Weights of a small transformer language model: MLP 1280 GELU, tied embeddings.
MLP neurons of a small language model. Each row is named by its layer, matrix (up: input weights) and neuron, and shows model dimensions 48-143. Each number is 128 + 32 x the weight over its row's rms, rounded and kept within 0 to 255. Numbers have three digits each.
A block is one neuron, or neurons of one layer that tend to fire together. After each block is what it responds to, as a language model described it from the Wikipedia text at the highest values.

L4.up977:118073168115140174156128141123081120123162155096084092091143169062151163165072096102134120091113155092127094115135154150102158107116148142126158082093118129104132085110122147119133117153178098143086150146106139117095183147137157078057144140141158121178093104122114118176133125136138096124
Responds to: Score dashes, mid-compound pieces

L5.up722:056124079197104066173107082182126142094129069111113088160116107116122165078114108131185129128146140127163211122133084084130160085199137112145150111143143125108133111134123104152108129126150143135108190126136169145123179111097165135112183124088066127162102119123105145123158124075074177092
L5.up911:118154131152173085146150167137110037118152126163120092140211099187121105083164104151182118090153109132134098083073065184161191163147094116145159160122128127191158116097167152133145138097161140161122112104162216047087157152061160151078195148096099101120112087150103122173118122095122150110
L5.up1020:130204134098188131160104135163086053096138109129108139094139077119130159176141076127163170063151126144160112087118096162139136087138136152152115154143086102138108138137144129153148154166148143146145156106149136123102142145148190088084062095137117043076097132110146131147146158170131092066
L5.up1135:061111158221116118169151085139092139143130076100183105141154129117204195134092173121161147143161094197137082103085128136115106153157125074148108077140117130056159146128153117150121160168135117175101090102142145090124111164074115116121185199047146109139158168102092139157128129150148118109
Responds to: Mid-phrase function words

L4.up588:076103115090199166110086098109127110098155154153173134179121132150047116104126124067157149100208117180129093133163080108154158142088123162102090078126138115133137105153099093165060118116114116150119142160071147161148139044130120152089098152174129138127161170102148133170145116117126075127
Responds to: Place-name lead-ins

L6.up15:116053139127135153103056116124172088125104187124124131189222114156124176163133100078127126143138130101091134128127135123134147178081076148129182090071160059145121121139115147069130150190125096069101114093122098158075148152148128127141161153135091092143091168131156083135162050099123116173
L6.up133:092142098128128119141099148137070152102078182140121156129067061142131180108144171157122166159096149120095156177152174174073160173218102178197158140165102167137131092087119135136131082119142115138136128116117179150081167145108095129118123137095153156095151131176147105171126157161111195147
L6.up159:101113122132161110086123127167160048124082086116146107108046146119097166125126142100120132074154107150158120146106065153147109091176108142095123082125129114140118100128123137159134095114189157100160165180137125164102081182135126112067096047181113135084096158070151112173112143132119073136
L6.up239:059132160120147179165117106089131100113104139065144159108117076093092115110125138127092122180115167130100133125123142129174171157154121095098110169154099136149082172159123083172118166104132141099144118160098111163099032083119201144142145109098143110101136114120139174200165115131054139164
L6.up272:123113127150140116136132179103167098128082171164171127099137111171096140109175172197145104151114105155127107108038150109127092130100117127188141109159059108152100141161128167108136114089117168117164135131126127120134131129109103086109168174123083163083137142105080094136093177128144134127
L6.up375:145147114139152144138131111104122121130078123126128119133149155187104158139158069149155112124121109130087148128086098127140180136102182153154113123122101095091109068104147076125084117141134092069109140143172134105148067112167100198109176125112072117142130122144161138102141131165122079163
L6.up399:148181070101077105145085150152114114079121130131149121133132145169140154146166170097170165133083123155135108182173157092150094147066165141178113067126099158102137117112135158069115087143159149103113151149155092174134129195136101064160131052179087128087194114094087082116142112090138097101
L6.up405:108084156067196136132170157105091119235103091165132101118128104088147132127175108178144078094108107127178118081145090199127140112133049099109155099103127157155119148117182076109124154131149128137089105096093169135135154164134099153139158127119064120140114121144141132130138133090161170176
L6.up426:131164125129176128157105148094100121130106084165144106122129151148124118135094053203122073117128106112098107170127139156071148127090157166125115088136096126108121097125153141084115146143150171059160147069139150124090110120148076063077187187143133188129165181136172120196156070143091134139
L6.up701:185237113106112119125120140158114164110125161135143131121159178148109119154110177096129181083173134107142085117115117123093164128152098107173107134158118168084115078159135110100103148109194101098138096100138163105113131136181132125152146202137097102086100138129072096139226161098140159152
L6.up713:116149130147131158203148154098121153141144177109111061121131102127114159088157118187148097136119108140077149128113129085085119130097073147111075142147128115083161168169172153087058082185154177107112129114111116139129148162117063113072131166183154153088144152097174195123154087116110134124
L6.up858:085117163124155101106170089156094116077130116079112131125146117164184092193110082099144133073230092131134149114098112109153157124133148129135108089102049135133138136142131183076096119112101179156177086189139109137086162184141138121095097116146160172103181130150161175168164146117115091098
L6.up901:167150165117137114124165177133087118164139129112132126164135122091114145169139129154103082131157138175120126084111127156150181107141089163171108086175138140112150160127154127134130118141128107162089123097165087116119043056204098136068124134125090186114137106109111166158108086146083093122
L6.up1082:088136111083150131113112170107151137171141114135148092075124152140151166142111140126130089106120113111077113063095136175111158070143158157164106109088098118055071173109176127153123138206177165086097099135174107112150136122130142160166149132134162163104159160206161096129139170091146100074
L6.up1179:098123160085112111115132139143194100183172093070159105139190094177095132148136139149148196141172142087135129124116156153116146125138106106109074088123109123151161093166127093131125172186163083068121127103175171127098091145128135177107107170151150104167145079135084138070110085141085127142
L6.up1260:143163174141150137130157101165141087057145126156146100145084100076099155127098076109103106108175213132113193155128073122150092124086137135083165179156098107115165146128124133093086113146087149141133113125100186103155139142127084164064123193094120138058138088112148114114167118088109096151
Responds to: Article after spatial prepositions

L6.up29:096110152118143136092117132119159124162125055079126091147141092131141208132169118132144150100123148111131090159090157122146124200131162118174101080144056117073147130093173135160113120118155124110191099153098134180078168083096126123118147143142094119174099123079122143102125108163055144116
L6.up35:165093145167156085091187061153144066132120099104142134092175104145122184083153109169115114124108141119082159121117145135097088063121094149128117136148159082155164126154095141136121153132184085102140149110126117114064137116133125149073085147123181137100100105056135123103072085187087163118
L6.up40:164082092149116109093157080148159135175146078160094048117059124116127171083165158144146094123111174112084145092098121170166128122103072121176166133136143102086163150081107117149132143083145163091163124125131104142093103158095177135243119123177161129091151117095167095164196162108167141087
L6.up115:070122131143146147131118112152054143106171164146161137152128118131189140085140149191124129154144195099075141119137066143101128140111056177169159146140117111089173169165179154098114160116153078125136122089124160151117196165170115088101105132107153093148149121159159118207081083131139185113
L6.up184:056126146116104173106161130053120143120136171113186082157179152098119182181076109127112109191118124145138128151077098131127169104095130093198129137119143166086106158128176109145096084131145133123080174101146166120143133119196088143171137113149066138139153177087142075083113158129097120136
L6.up243:090147092129145102138097181152107056112154160072106115167102101137131107173156143118168116108133145118162080124090069154133113157128147129164158122119118076129144159092142181113149143126150132119143110157157128106071124108115196082150101164173121102123078150086109142073152109112120139121
L6.up296:151121103090110127137110161076145099133151070137126140103157104105050115142160115182085085148083144127113106134124109173115197133171142170208136135178153142113146078145072130097113167082111157101074155148132142118108116100175133123085121125095104164102133086140142123075181122141161078141
L6.up327:158128063189129140099168109143167121179115151096129128169134121173090141146108110131091148129090152152096115103130181156145137140088126146092093101111166086141155100080142122154082186081152129135127189113116158113108134165109128104127166118137158160029092093167114224169081139106114146156
L6.up541:183082129110083082118138159133124174127180104135134117107085098116138170072156172166178126159156216110105094127154143106078122140137130158141131153149180103140151062115113122047140106140116146152136194078091109174169177126124113147162112091127159108170155121122142126149130134118037096155
L6.up604:073101092109046100173113144107096123129146210169125116204115126100108161094159126111192094142119136138097152102136030157134069091115098144080117102116054094148149181122083152094143115169180161121131105113120109119125180144155139170145131149121149113103097173091131123079163132182124108144
L6.up618:105131139093143120142155142192160154115149090118148125147109061056138134113241101119135131116116142143085095087109121139138181151190096101137144096136115125088182085097128168159135137100151132121097144105074150113072135166149179155150096177088110117148146131170099143148058109194100111161
L6.up778:118112108103120136102072098158211119149140091082042129153150121127117170123145139166165156132138151144106129141183054157150107119126087131122128059131149129135145085091138141116162097177100122112149089093092065138089114126113200116138156109180111132162078127093095124194156175148092145076
L6.up887:149120173137138110143129102121185125135164077149134149106096108055168190150172152158042088134080143105105099102163160131097142156138070140123133130139087151134171096096150130145131115079164125090108144088140182093078149109110115185129110077107114124142113105151126169128091117186074088164
L6.up980:091098141131131079143176151108172119159123132142146151110151108169098137139109147122128115130158198126096121102096091118149120136133106122184140134170078181149100173168128195133133124158069139042120143118111150080120152174180138139127171108145080176157116114111148174192076109212173164100
L6.up1212:110087171113140110181109158111131042105145161103147085170158118110111099076110119161137107099156138084117111057100071122153103146138132155101152156131111099189138085103124109094098161150099093143185076149167115155141150133073117090126149163082104116132116095136153139171130154142097069119
L6.up1254:069089139189129114115183177079174090171159104121154100051143130127109151108178127164073125131089093147080091100145114138149152120111062167143157069136132118145204098157155106144145092124153115096162113104152118122074138104125086115120100141114101157141138140113171117142171104190098140123
Responds to: Mid-word and mid-number fragments